MLP neurons of a small language model. Each row is named by its layer, matrix (gate and up: input weights) and neuron, and shows model dimensions 0-255. Each number is 500 + 50 x the weight over its row's rms, rounded and kept within 0 to 999. Numbers have three digits each. A neuron's up and down rows have the sign that makes its largest values positive.
After each neuron's rows, "fires on" lists the tokens most often at its 100 highest values on Wikipedia text that the model never trained on; "fires after" lists the tokens most often just before its 100 highest values on Wikipedia text that the model never trained on.

L5.gate509:427451426529559531460507480489530500496482577495349537430480484527433507574436412537520532532631491476541506588485527585478506589424512520449400409518575552541524561563428524525452563527565576622549495513476437440476495463502619496525532495527564549518526456488557495520467539593522534481500543568520415536460485464502507536505457468503536423539564537516511521509538591531497500471499655516615467522514487479473486572565478540559530524478572560409517474577448541470571551496468501495558446441560494502524504463464510577477513397515447478486512522515561541420548529563492511542405503516511407524460515461570519509528503530482595511500533575505446517568490543527430497569466583419450495519537448554586491500562501475450449539597550489414524562480570389583431532548447485
L5.up509:319439600609490506547464529553447469533443434517544433519487475496440525594504524496527544479589514463460528541533501457488474543377477523462453451579477523547453422462551480505469542502544479540543536541539514531544446556527412544519566466494482532562523503406513460428574544493506432493480506504453473634386501432572538535522473418462510519506643518493538484476430575505525499539501536461478533452494533537524442489604512545468573423527530641533497468494407520489550509420448485604575544577481458492457537498531431490533438488528516431508462546522573407471541506525435526555515511554486430436408531481594569554513490526592493537583498455501443525564487515478518462548476560452426581562537457613478519514540472486446569560537517504581512516525517488499619491479516484
fires on: "\n\n", "\n"
fires after: "===", "|", "==", ".", "0"

L5.gate182:433439489422549563495558437504486508485509503463422505467530642454472492513474461569575597453545647539433504501513433581551519552481500480481531488531548497585463573534358542502487520489528630410596595515482502456597634501507450491493584519490478455507546473424613533428489540484501516498500506438468439483413420433450523370504449498495495458554583501544498526451437484490416547528489566496494435475555529448528522506524575484502492474470537583483460526453510506516500497570376574558427537393562463509496477508512576506488491481523530487440564546516446594487556532528598528501500459469503548521425541388535535490578445506605502489524474499472414521517506508539460467506448528511451515463545470599457503600546473450532530419430584528470480453461493510501497512476549476
L5.up182:439337546398560508583548502493506519551462436527484588485495573438427527542482489491555550455587602491483559519507445571542452535509545396471517511546593543568538494565432546577520468539505599524628526487495507477509640540552434480558566458504492419506574493426577526486488565464512520533483508526488521447340456484516491518425448484528548478534477474636492511451506566492533497491441412465475464493592443474469504519527561473440449455404534572512471504425535490486551487536501480594498525449549509491484490554509499495545521508552551545573594479522444528522589577410561474442461449497486496516423530564496600498580495479546495547507489510439511495526485547505480473510391526534435431482559512510514553559501496551501550438385528486511389435454474567515540519445555510
fires on: "The ", "\"", "| ", "ing ", "This "
fires after: "\n", "\n\n", "| "

L10.gate243:512521483527546546496398469523609553489514562526470457348370560466466437524561496397429513450559581520445525501548489508524482473408485543464488470455531509498511535495531500497500584605518574438423475482418576546480514518490434603513421476543578461522519583491484591506452501413519443503553556504428424545485536479378509503476495558583476488493497453516567491501466392454561485511582496490501499517524571476503491560599522438570474505460524500518477512518556519547487544489597508451504452497387463593534441503442481456506482466429525466467489629580481519506405521480484584429536448445441597527468522509584531499498553450433560448546486478508464464479438508411463450486452554418560499488468508490546565597545508540569528507445515535409432449537428574542477431535446466
L10.up243:503497546489481528448376528449565604604546461530502554454482544434590542483484519475521533520541524511470537552568520486531452428533470551448565529475457560440553563538548535543500531553517584395505481538499504518508593392479462533533480478535540503458570546450518553589484442400557466443516530506421356461427512418531487507434488609507559466508447401548491543427536464445539504517475459547544532489440556475529410459499454490600497515497559467557495526513493601451589480452551351456545484520401492512495491406521506497617431506484499522443489585557542417455519499542524459447497464473441503512455615546551570439465574393442486481482474537442426469479534543463482418514450480368509526527468502579534494536549547535519480507456486530481530447449538485519479416544464542
fires on: "g", "m", "av", "== ", "=="
fires after: "\n\n", "Con", "tr", "dis", "con", "ac"

L5.gate404:515452532496595457484582454447537575445479475411595568530443536467483520568484513458557577465540504488486501536469520508477491496417491458581457475533497400505466543561489444464508614425541487691457578520476481396516538504494525591466528418491534548499479645512557494523417529525579516545544535478534486525554501464532552513527518424456455424478516438441542595513470609469496496566626520530522448487486488518435529475470541445511472572492560491422401493536464505503494531515460537484497504442515496633488521483516438455531466439486502514510565495540525507532454481482488423557448443505536530437523433448572552527585512506516547556456492506556369470457546480529471487636518492485605524486511360446512553552582487538468445376498437443493511565477513461512430458543473529
L5.up404:467482568484509420497545416461465531428500430363539519469521458452527483517493607475480531451545515502532459476524569529480515507448470498524525483501496462446498486493539450479535557470545524592488536453432501398564542545522460582441531453456518574455534536465564469552475489509602544479511451455511523471531481512472591494512507504469411454561482468426506612501458473393536514589470501468442510486448500454510525492445510483498442538534519505456412475565423499536466520563529540483541504420501528521497516563449483441546471456570461523563524453564505507534470431581506442532522505587596464454549440495516563552546521479538625507448545475544436560400609416457476463568553488468611572532545375410519538642504526532473448385592494407623597583461536519475512547475503570
fires on: "200", "However", "202", "ever", "201", "199"
fires after: "| ", ". ", "ow", "th"

L6.gate352:474421502398493486498563515536584451481502586448478425524554514507484604500472462532517600509504509636482482470542552475534510495503466469490488485581480495501528564539458511514499581556515462381470483479493562504475572517508602507409500502550437588554478519516531587486600477448522452456440487521530573566526596493553514443503462438485559474554528471477546552489509478448510515450524550539469423497451530476486526515516522464519434504475549560493520538556470482446399456461579464439525540571509552593495480385522464453435470481433473532566402611478531630475542576476501478540512584430605487622547590496582564483534546471538451530496486579431503587534480432552518456526546446484489480412415480537557470556472517542469509523454585588536438552502559464531453551639572518
L6.up352:518395536469513537492551475472484460539502616451457559520592528469479510500524470510533521505543479558571404572526540514501598508515507503516488616608527554445544467597506602490412549550504408453471612455477497557561513513586559470461565441579573510510440474513513516473578477517569488529455500549536444544551479494564443582391479473531509502518569470459499494493459488426493484368586549509531498532502574471506539521416555473511416418573583555507525451449470492395530456631513461443515442443482548504462478345505479540404500500510459437485453543377514477519523568530530577526493560548534509511496513516567551502479472535463498482492539531527483575548491450532495479482425572473527472520432439449541545533507424576540463573521636479452564542545477489552426448486545498
fires on: "201", "200", "202", "199", "194", "188"
fires after: ", ", "the ", "In ", "November ", "December "

L8.gate40:590522422492512573502590488519586610473587578427443418450468484535544486543423459523392445571517540543475509520492559570469542485379560469581609503515519532540529564470501527509318449571486496581483469547470535473588499450603587539456463549531521517436502508487458391489502544490456455568502559500536540476565498418551472436463437435480546484478462464462541499508502536506590568485525476498579494504588512529406479549569580441488479476470576545459545495480524505525477548532591546515452510541500559544595539473519613542476496493483506426473493458473531582385487477555522540470543528568459527490502503454584459448540495457572544530563482487512455520559550529602501535499450472406509504500500539537490485529481603454540493427452436518503597503527483511540448458434386494
L8.up40:476485560437535552437560472388477562449485446401534496497530552448539475452507467510444422489467515470525495527417494487524529521504498400504544456536496521528586555485469479460580525458589531536520545465490555525437574565527553477486488545437438448521422605472491550499503543573431521479590498506518552410530491489504474587516357470528442466513418479554480490493514448603480463559517521485539526445484433535533464566499528427474504462451477506376496504511496539436518532442544485536476525459424454556519508523534503561490562603505420539495550562525504478512568511553404424407501454649442517457531427449454511529426584459553550574502499505509595549466578500463451526539485514382412435561485578599416426432471448548559525432537519505408543477509499451563580564530508423
fires on: "\n", ". ", "|---|---|---|---", "% ", "\n\n"
fires after: "|", "| ", ".", "\n"

L6.gate462:547512504579587531556578513552489547450424546452563418453531467424397492585498410464574633584507569510443524535449554580497382536433519516524441468565547481520471574473423458487504489534451601539509638545503567462485540435550510536391500446545518521501530490576486604451464565548475531583498488478559512534449469432484519402525458430488477514603522482470516542505495545489457475485556546500432523570505459440504488419522572478454526526510563500462455493450394467560496433525433470557550516511505525570475473461521466461463536476433489476464502547523570496533516505517533403514431520467461468448512459489520557519546573476492423522460515510593502477469527493498461455707512403413442554510546441504500480471518477558511435475425446534466463479504471537481526447628451538
L6.up462:558497495484590519467546468480570475537408534513452492461452450450453545499488497517523538540495516528552582542519466592490521502474451453542483450533502524526482538514580500583458519495447545567466564518564473472393566431470513543451473450507513436483519603481542551532394470517636519504595395594503494494471487430615492420476524464518527453536417434392511527391508546446436512543576476498450455582540490505464496516551545478499411522567500571390565476537449509535543422500583457495546525520484542527532451495487534512550596498476482467510516537501601487485561593549452434456448507576515559567488477521608559579464594434480463441403503468575492484454478414564408587524400478476471463486593477436556563492536572585476498483414545507517553567466515540550498482489500441
fires on: "200", "202", "201", "| ", "act "
fires after: "| ", "contr", "\n"

L5.gate272:520506560541589489578507466526469555475412513419489418494556637477440582512547433467607484499532516488409518487454510415539447530404483453474504452565629526513466533520432583568493524559486454504526461505454533445449488503522504526454485478574501522489582498542497542463547515411609576540521534468552431521470494518516471443455434521471508501525565496498514507381513574448483517542492501534515478506485563433468529479578521537465550503510506530506491529592499473449504500464564479503620476468578513566515474350469487539460430434495518570507575541560502564460401561472611511534464449474533455534468524466506568564608498477613556484511549533507474549555624393594430395593533549513535483496469443507565476554472585527568503419469479564472476494579514451514422513536492475
L5.up272:502514544511508484541486470515377626538427555488395477518496582487551610495535447543610467590510552458465498521434517473517395440476518448437571474546604519577525464483494533563497572608571521454503487504445555476443464499530502527477473484623488517488533547508509481487541595475552568555554483578537412464462536532581581440408439572537543507480556483462459531441505570530545514501484498550458476443469532495475540442597540484417431519457429540482532441486506484454531475466546474464569446440560503518514499461509492473487492453556492535504587484506541522466461507447621469581426439424429433483604466463589568576519502406570517484522455514514514537509511404525433408551490596461511540552501514525563505533421498608574508472374537563465508548563488471493505551500495549
fires on: "===", "201", "A ", "oot"
fires after: "\n\n", "F", "| ", "\n", "CA"

L5.gate9:415428443481587597350473484506431471445501498468597361454479515515494533412454517528525561432564561470386508519500559527494630421453430542509521543415554454445487471511429580457483528488473465558524555520562504454526545438573509540516563507506457491537450530460464542556474483420600493464494514518556519453470537512522552461438480387502421487491506533503541515586537458483445492514444522529591469518484532471496510480541493498505478434560449432526467500513456492604477453509495502415513517452458508561532524438501520557453498474569553507457384504546510547496476536556511493534358580493465605567531496486557494582484522555477478449430603586487555535567534568450537522590501516456445593489568556498523514562458481470514460493504577389483451578470500522493384483486571430
L5.up9:511626504541418537435529520471493410461521543449443445537624467641560550450445586447468556498505461492473468521606621567432582502461548552564518516529455480434507574488461505509491516458507529461500500473497438547479483503500501497522492499431442434537500470450417577486605493483471532463439506454520489424530485445503525404533530452466479445529478543502529530473508431440519476553527597526541490486523515434574452397445414496603543442561468477457500563464438503472414527499480429505429534467508505567553442486549533538511502513535542426427584505522448483459487505548538587447460519490618417541524480436489516480479475464557476476408667592490460492472356503482457570552521448426526526549575501544437553539536527506540549480435458563533542456498479518489493519472374454
fires on: "3", "5", "4", ": ", "; ", "2"
fires after: "| ", "- ", ":", "el", "voc", "\n"

L8.gate209:490534539487522614572419456533521516537516519458508456501436484460520498536503521464483476566425482539508479579478416482547575483461478499477482557545493494465559625515515542419400526619524523551463546499568590453552470448548534487486467472531524402447572499519452521559449496505613551488582531483499479552533468409525599467495526491527546449532395473601472505456522529418544584448552440491508332548533440590453448523555544415547489556477545530543568528530487447546516487520542417546486553392488487464565447521473537512462470500456464514519445564572512516547558575529541519434456518432563486477444451457537599476472541374572458464531444597495457530511559515560543500490423581472457405486519505447533465529601568514532514579478439451454573494477504507561453440581468468
L8.up209:468542508474500544522402409528429566553474499447408434476399499485633475480518440495486440594524514500526425507528526512543529432511560533450489618514430521447513499515484527470536566574480477506500458532547551464506500518504437472507466472551569470487524545515428515514519531476538537430518464473477476527499499463553572513449553491528542459485530523585528523559587396501598518462476487498503517422605526564410577499590510483534483526555477447578515553571577544546487495457498515552479511518557530470612462450430510513501478458437507482545411569558545485506510531526451528495473477423517437386467458446499591429521470431506539434593461549635441629588480511527516604510519537449600503431522501518606451501466500456512637595485490456452535485497520537509450383569408488
fires on: "==", "g", "elected ", "== ", "pointed ", "a "
fires after: "\n\n", "Con", "s", "ap", "was ", "as "

L3.gate319:540522534559508524386456471529528448499481553507460331527505460417372522495480498609531549599518555458478421538550446463458462405502474516604509490509531496488383514463485478523520441515483443537484502487541514544455494487514454484592441567540489516489531476518503480475476520455509524551511574538601509518564474570525520460454511399514398480521616584454603504435459539460528510555464533577556467458536482478517507436498489448487527493495452575558506538520494546597526444477434501618575593494515513550547563424398447558477462487526607475480446459504600502510398482503416513451510550449476547497470453531518493594497494518461410467390508522565547456501479520539535475551504424506480636516494504579450571501484520500387440577442547451500512482565522522522501465521584586
L3.up319:472434432478536438445480435531486447478410586534503467475637467534390556591515487467515520511533476464536505633610491478489546497438469531481527539491462513429508486448498442613538463449467538525618360499524519614514491462533567440494529480558526527551418453511485545464534448419545430483506488493496469456477488449468505509634475428554473613558523482503521514544568482407413544468508595509535404558509589496484391415542479484551506540498456560472459478532498474597525531502482474519482528482600433512488542575442627558492503498579531490551478466486432543468480452479391526534494523540451536521504578469490463572551555478594461550458588483429526555503474415554478504469438554523473591517457452513458496538466497541514473538425483471522432565494496447441488509475563555
fires on: "- ", "3", "2", "1", "\n\n"
fires after: ":", "\n", "| ", "- ", "\" ", "("

L5.gate305:512400428464482527555490490488453430481502505461447464576445521544417475476542448519496507511536503515521484501576507550555474426489442491501465464492593482495551535527491470427473546565623574505433537478496425454437490460544541638491540513499407528526583552520564478354488532524488486565579530461528496595547400461569432515514483567529453535464614432510524529412575531491500573588478540485456513536472552431505468398392603533391512500505474557568448535479551522391559495445535549546483485478623419525489474452534445492549494472472490430489493537467487473450483467512467436503549472490463625505517506477651587560592492532631463471497558486549560508498512446470512534550506511511497532458522409531477470575499493484553442521572610578542518498457491541497531520520514485
L5.up305:483414507479591471505456493427449484544477514472485598524483465525500539518507460492599487513559606544497485471539506474476458463490496476529463454427554532560553453523454473398474536477601507488494542404454540457519491375530507410483555476489548517428545583505550559458493592456504517432503505570567537494527457430504475453534488416562475477439499489480523530507514584443445531512455455538414552595543532512578453538461572528405428482450534589558497440579473472371537512480470468645461508497575530505511531452459562484494599409476393499520550491527427488578521467603523515446405485508497561441519430453503484427464465500540551472492497478492554522483477465479379482472548509481507446559419478538503576626545535419463495472444502524512512562404349473497441556538534442
fires on: "200", "201", "\n\n", "- ", " ", "198"
fires after: "| ", "\n", ", ", "===", "\n\n", "=="

L3.gate197:495449408493440529545526472520440524500500526538459481524591467498494483475534478575575595514482458533496488492447434432432506522463501507478505473547429578512573537503437518534471476443516581477572601411559579438505570487486531517473482458448518521579400485475429559470523582546481516597482537484382503545485559551482537504503569451498489486482552517529633456445529543435510517455453603535480469468491479500595423523398522501617505500505564487580501512474486513520501563477438554389495511469501599465515530456664547580646520445523492478435590489497540547595457537483491593535405504491472448486552486507528533475449455444493495512501423442528460560575622574515546444516481536477516466586452547579473521498505477540516489584461570481470486441573489489459536548584426562
L3.up197:416409621503496465517460478483455466472536493445457459524533494510482466533462498484479495493500431490624499493477539381540482539463516473507512498523634590526401438587442492487559599517482477441561593498504398515480392502421444552453462485551487493459451492449503491396548415452508468548385513454391517487440543527611511520428471531524470508457618498490601466585431460539500452468409451554411496491439515493453490399428400516505485451527437441534448520490494497511498464510463492535536496440539631442538423458485427498483527488433441543568523497509502517545541620501462561476501506495525496535482468539518557439520570501577545504541589436539507528439499527426551482495525450523412543551493463487417453575497445445495438508453488451472489547521473461395596495456504560
fires on: "\n\n", "–", "F ", "3 "
fires after: "===", ".", "|", "und", "d"

L3.gate116:441526396487443497438510480484404466489563546472512521553492473540352455513496499492566521518495498467536493571488420517484452523486631495535450365546453495429504550492520559495422409534586520539583544455478544453462576452477468498498488487566506491464592530543503469514467482472563408505561473451511442610531536525521557407492566358495465473526547549530521480526498538531571528446458673500503475554478545537444446566560475459550574512475506535480502540569529490526441482495459516510508433438553517468528491511549495566486492446535424550501382505558592497532520468586589594551444563495558452512493600450514419539512502518566544477581449516449422471561585474513427496561534568450537502507390518567512471493546507516447528514458489562399511507418576423571500545527494512
L3.up116:417457421434479531430517588449521497526582527452519533499535468547395458386457436521458589468455474489532471498509507537428512531520485485513471350473469490474501517490476481415457471573505475571524543444413437459488499516415451496508541398437490478499509614558460501408482437473478444516486523508556457548550526387606535470558510497475445407521525619521537507571578456523522463506497594472478501435510575493495454484542526490517543454488509484582467485489469558487399494466502571452521462502540458484495503416550495561440491466410482407539404459491550524524504464499591450538453589483565440464451534475483517511474541510416532464461451521503453530521514545499509519524514586407432511472390498588378418485529488510468550420482502503399513485433571403617499589533438424
fires on: "\n", "the ", "that ", "The "
fires after: "==", "|", "===", "0", ". "

L3.gate332:486528493578461503418478540484435551511477480336448436595556603580498524553412520530531537537509498525522440489458504547523476547451508500399502514518535496596515512558477608607455596516520525535568608522561479423542490456502611507452484544532534417441527593490565462509516503436610578508460516456509405527473465527501554432476508453550443491472522506481458444415575522503461499584500601560550480442459524505506565449504483527475522489543524564522534532423474475510553485502520572474517506419448473420551504515537469549462526421468600569497576582499520533392480465527525551550551465548548440445490447576447530493492564553498562529568550563568526515485612500516480499569550481501514483489440537595468465460561510621398453464549432428501479470539493436530533502494457400
L3.up332:456568532554457452445496511462519505475534525477495555622425561531512509488491472640522454538463424529533503505533500498585483521423577444508561521526538462627557475635537549510490544508494578508505613468475419419452462455475588547453516583510489506552522596479639447492590496465580490534484502476412447501489444602462498438416507537519411427423525479472521489444505510490509538592495535530556483473508512536523571456486428438479451487531523519504532570409478477537511497461502558499620470499483528488509493454540495482420417461445600491555543644485511521501463477576514513543476573430574434462544450533593458581509600513469478478511613587510500549512516480490495540520615416537509503491411531478558503460531526548357464477509494461493474492563499501537527449481507469
fires on: "— ", "0 ", "Total ", "A ", "– ", "==="
fires after: "| ", "+", "\n\n", "/", "1 "

L6.gate123:551399474493566566547500450566487506579490516473541475448503520505454533525476420515511514517531488463591464509506560547513503528416429555436394516438468494527616518525477550484382508408607575492512560500571582462553543515523530469485525512605571478509496530528441433480565488522540427488524529524521475468542432521527538537529561425592467490519545450556454503481525530455516532507599466531530516430561507484437496493485622533438610573507540536511424504555510536445443541475469526612492479436533530620448534394502487580523481465482411555514589483567618590501509573476505513493514483595455476480434502498540579548393529465491404440459413590547506515563485485561546471529391507457476478510470510425496507474509456567532431525524566488438518570527498392395492477543525484
L6.up123:472433447504540571418487577585496509538500414483534544504478569494455474496471546437562473492469493454458432486552580493486536525478405518461397471434418518653480488487492528471440478427564509533435495503508550538550538497501469557437498556530496536551440574474541472431625565540514473511523567513567471518540355475566501518470483463567489491509538490548573481446503599506562551543582536564558481472458506519465532446447491537388595514443538564537439494481550421466569510533443486540478469335469485556459522471473383538491453457485460472507498463575548512508517518460481530559461506640476466500357489453495565571432457483499372494414412529543467441525491559438522440471440531431525475516517555466487485504477505536560423427577517460451507470423457507472473486490576473
fires on: "- ", "\n\n", "\n"
fires after: "\n", "|", "."

L5.gate86:570397510487564527588554478380463520498532555415448523532456501473434483573500500579479555462492559541557543493471542442452519505443470451511508419505489579531521500509512503484445494574534493538479445515468536499571616500439610524440475518497506534525465516433503544503489492428416413498553591464456500524490511432525399443492469354510562460474451559509483549513522482477604458525528521499439445480542444442483396456527582452507509537509512569516510516492585506434428567557469587552489567377411538458529458523475497491431558606334462557477524518514544530498475461462485562491481524520472503457553544451553432547436391495523454501536468525585526583411480520501516372541430490424432487473520543471452474529442485538524428433487521456480535460388515500545489468395520442
L5.up86:581496506481519458528511511382422437539561582445476515557536509528464537558486497581453481484471579549538517494439528509418584496418493437535471367511506447573572499562527432458481476451505533512426562531527538498562649590409536518504447471444498523578494550558515512552551483447544383486495542528448473452505553458551450466545496415597573473462475527534481480490475380423581481526527497496431493482553425535501385562457583421441456541539479539489486519430508507387529533508469505462485511455399487568540448445563483498432609544507529485515575558487471543482569509546479522490461524596433530434572521479532503461503442500557461408490512568539561561562473545524502452501488595485383582510542538499469470476530456426530483505576555461557544551458575502486488430473453442
fires on: "\n", "|---|---|---|---"
fires after: "|", "\n", "|---|---|---|---"

L5.gate144:542368481422541495531567495511415417522552498503493491419407469550442485493492470498507530482488424483480573588479469517373598370494515479520477522556593524535501512572496465444420507484520550455421558497468525512488533446479498505476520504511599508447374598505543482452481545459456428522520489469524457532436429478521438486507474446491502566544529470434485497468536554505540490443488527517468556566508519485498428664575572529446501502507550461539534520546459553433491480540559579554491378462524477463477617511519597520497517484479452511458595370416487548442460450547514547490476451563476463492504492483653430499445415523460554510563409586525460467510587475511489439451517518494499499418508403526524444542545519559561455541450538479545552429438432486526478561434466481
L5.up144:546448411485453498482548464529489469542407623499487503453513517491486528467489556454515540487463438449488579502437472491518471569500514433468442456434608573465523514631543480501539512546494540538545512503405610432514489438497544510453488546513482492481494606541550445415438571504584523571535567497547491465373439491473470488491510471539438472494492557539481516396496524470463435467483453485498510566629440516421544580503472462579422536514469418472417521543545523381503527437484510442549559454487483553500596474530477515481439445531434507537581464398444514484599486446490449502397499447482514429421445585450507488550519507510597492468510579539498489488464548627466594457472649447489455519518426505390510507541476546506505534446458432419520513472517550455440493503521532
fires on: "\n", "\n\n", "| "
fires after: "==", "===", "s", "\n", "ation", "ian"

L5.gate368:507480464421430427349633416509488538489490542488507548468481576431487488574476468480502491532571383527514496521573515518409560475469493478535453536483513515442542543591518490505458505479553535597476451534480484461533533441502591564471605521577498553457456502536545555435532456482533495505503495564528533522590471450495553440574541438532456518571478424485508527460562430583428552556540524528544560512482447449559552455510546502517450414555605369439473554524490451534493461612471461527549455473562479539565488493468458525462433551411501540497454588538529457472466476513446531499540524531549619435531522458560475576536496562469481549572527529550569524467471494534411519493539587448427626450507429443455480495469490444536440450483487537461491567541618430466429441508569549
L5.up368:530398498434487432482534491489557551502416522469532501520505527340467482475491496470477429454513589502551505451520521540470538445493581538530460516515463535447450482508483531492479547365388540451469573519512550573498588540481427503436556415613449555599452527628487516540507534435508537464548429515564529588497544471525585454449393520447421440486530486427543437457483458530548456481528555508495441496422513522502467522500644462602490473442407461474491442518460551524474438577490552472586459453393502479533505455500459516436517444515464500534420566586568471468516494591424535498421469501539491556436499515493586538592496501477525482509490524505503615568494498507504554415490493537443495573544505452500577483472481500379479539525569439484507466401579545560508489506543533
fires on: "202", "200", "201", "ing ", "194"
fires after: "| ", ", ", "August ", "December ", "November ", "May "

L3.gate398:497421535509465501441451496504536523470535492446454481583476480475440542523439442577541516494525481515557480474562416470559480495436565457507522409518492418469501519537521492493472454546606566420510553529521515509394569389490518523503515488481507555435477473538546468503501540544509510489489571512527429558510557488443459408475519509511515598493618514490531493493448519518475586499612622541557516450491544491604414588554471420458503540484552511526363504519565515419500490493478542543455448435603514429536427487463486526502499396433510499556545577530468559371499491590453519587556520517581565511462535384527494495552600526500469487541518577546450434539551450514482437514501509415435598479500467556582455420616482498456487500450565514555532458543585451516588560518431512
L3.up398:546448558463480529569500546551589502517538454469574495564463509534420556476502436531451485440550548478505423435555462462541438507511557467446509543473453524421476421558541498485529503529513488463496594514483551544432514495460431523479534446465436588460553454550582465422560466564563447552472485530463469543439496529469524471518458446463561538524530514510580461558435543558464548495546583465546533442502537532508471563533400411536523459484511485503487389405500456473550428442514517427474424538498486408367433521519443613446575514399497466576399511603505482468567468490478501545567563574515495448398527370526491458529563478490448505560519536504447356558443505545561463494399513502463568524592520499572437457555475488446472469474493500468534472527624447502507479560476574
fires on: "\n", "il", "– ", "9", "===", "\n  "
fires after: "|", "\n\n", "G", "0", "1 ", "March "

L5.gate380:518415542497560510583553479505564505432559429467535518460562557506474379624505410590492580485501517530430521463504547465434499431447519492532497536505428499480481521560478556467525570435576540482477471473539508520522585442565516462389532578463460514505587471450506487464500550500533529587462438457470477498515531530473490526496537473545545579471467369644483506478588507526436479494491524538534522507540423491526492535556573468540440552525581459597387513560478533433487584588541466512498462432520521521543529501514463487441562534531556563459631542511436525450495494547498499535567405541576543517576436554680496568493430492450513526579522567523497506501549451605507429520507457556551460472498500492477518494520478499499533532493526532489486671554437453451492558448562511
L5.up380:499461483378465530545553514498480638543503462501439559524446540474539511508503502513561559488508595578455492479554549515521464470515542489417466565436485577510548476521544571600579584447475413492430476490499572482478437510503538506491444429454513453442487574537467495520466514571563550493537480546519422577582566595500596533488587480517505491484533474521563555543512478531507547485466479505464490591485380513533519539478558569511387420566466488515488433451418510404516570609544463548442493449464489515510474502515495575500499539460439511471507515388463516565469447574516633501456477643401399463557536495534471444555514482443450479451553432413507559493505500430441473372501431571493417544549491465533437459485531516510491531491599462585500532506499470605517489522486496
fires on: "a ", "201", "194", "inc", "202"
fires after: "In ", ", ", "dist", "was ", "\n\n"

L3.gate280:551450437519621530493541532485489467511616535463441443466472456540477410512515422642500530458519495512547523494454494424488555491495470544582444339525532446503514552454534490471400463573618604550406436551423469492465575423480576452477505449521485528433504552506540518485438480507439526430498596431481472551487551424493476477408506450512522538451431552494492508513513429502545481576493534493412477504566526482551403596519598380507505532462479546597428504471586520479555540482519541567489521450547526541492498484503479460475538473555436505497637556404550574454481527557494554549569478510464448532487481540554495606514430489517513468462427521541460512528581474435451403515501543419508487479418442600440510505504488508540489496513519484443537483442443515529504564511410474
L3.up280:491487500558477524504438572402580520544614593479499523505436634516506518467481495568459526495519484490503512513428503474509515469500530429581421457596596466491499418524426619522513544557448474490471508512489438552521474521452609470489460507467477537490568561446482563440497483518415486472497557507507471447508498425565525393381526527540480447437467465538511570478484465458569459468418522517544486490505524519469461373478389433552483567480496547496608466448520507520517464418615488428519409450504591544598507514504504476466540476515542591511541484531516463556544502440461591499587516567447492581442512563533488423417434536562503492468529470478516359570556477446448516543503546478568407582535423482445435454591538549552567452544470528498525527548456547535514553517480502
fires on: "\n", "|---|---|---|---", "|---|---"
fires after: "|", "\n", "|---|---|---|---"

L5.gate508:539450462472628585512503449502467559428439514489557483529552489636512378409512380576478526533612461391403497567492559597578623480500457485486513524512532541493498536515433493513379540429558467536451567512559545514518517524540536488357528466468505468416538592459439472394489472560464513452427449548476555452583513516480481497611548469488459507473558541541508482442553383514534466500498544518648505488517485481478524554514526528483429491514557522435511528607552464428496482434481522509533520417485515519551493520496539583508420425481543546470526580468526491521515469450558552505513461495523449524572487449610473526546507523428432584438494509557542518552530517562565560519462452570569566504469489486474525433527482437541481499564575468482543502457484499469486494451482534
L5.up508:509417533393581525474522512476536509508522613470476550549499503542561537576503508483467517522530508422534430503443627550522543440503483433409458543518422523507590583535476543498539528512460497504421498503485400452485577499455562432507552422492495429526566514500556562502461467462474366447534540602536482507489443486527486403419498481508477467526467548490473543398529523441550465506538581537484453463506453474403574506455513435591483513475435465494492541480402565477498570525449495497508538536500551637462521384564555512488509484517456531460485444411474553512495519562593513449506487531468541503506498502484541563505515515445560470415496495506458517482445518503463456546430498576537368544412551539437422469471490477578449418455504503433573448422439394542429571531426369
fires on: "\n\n", ". ", "\n"
fires after: ".", ")."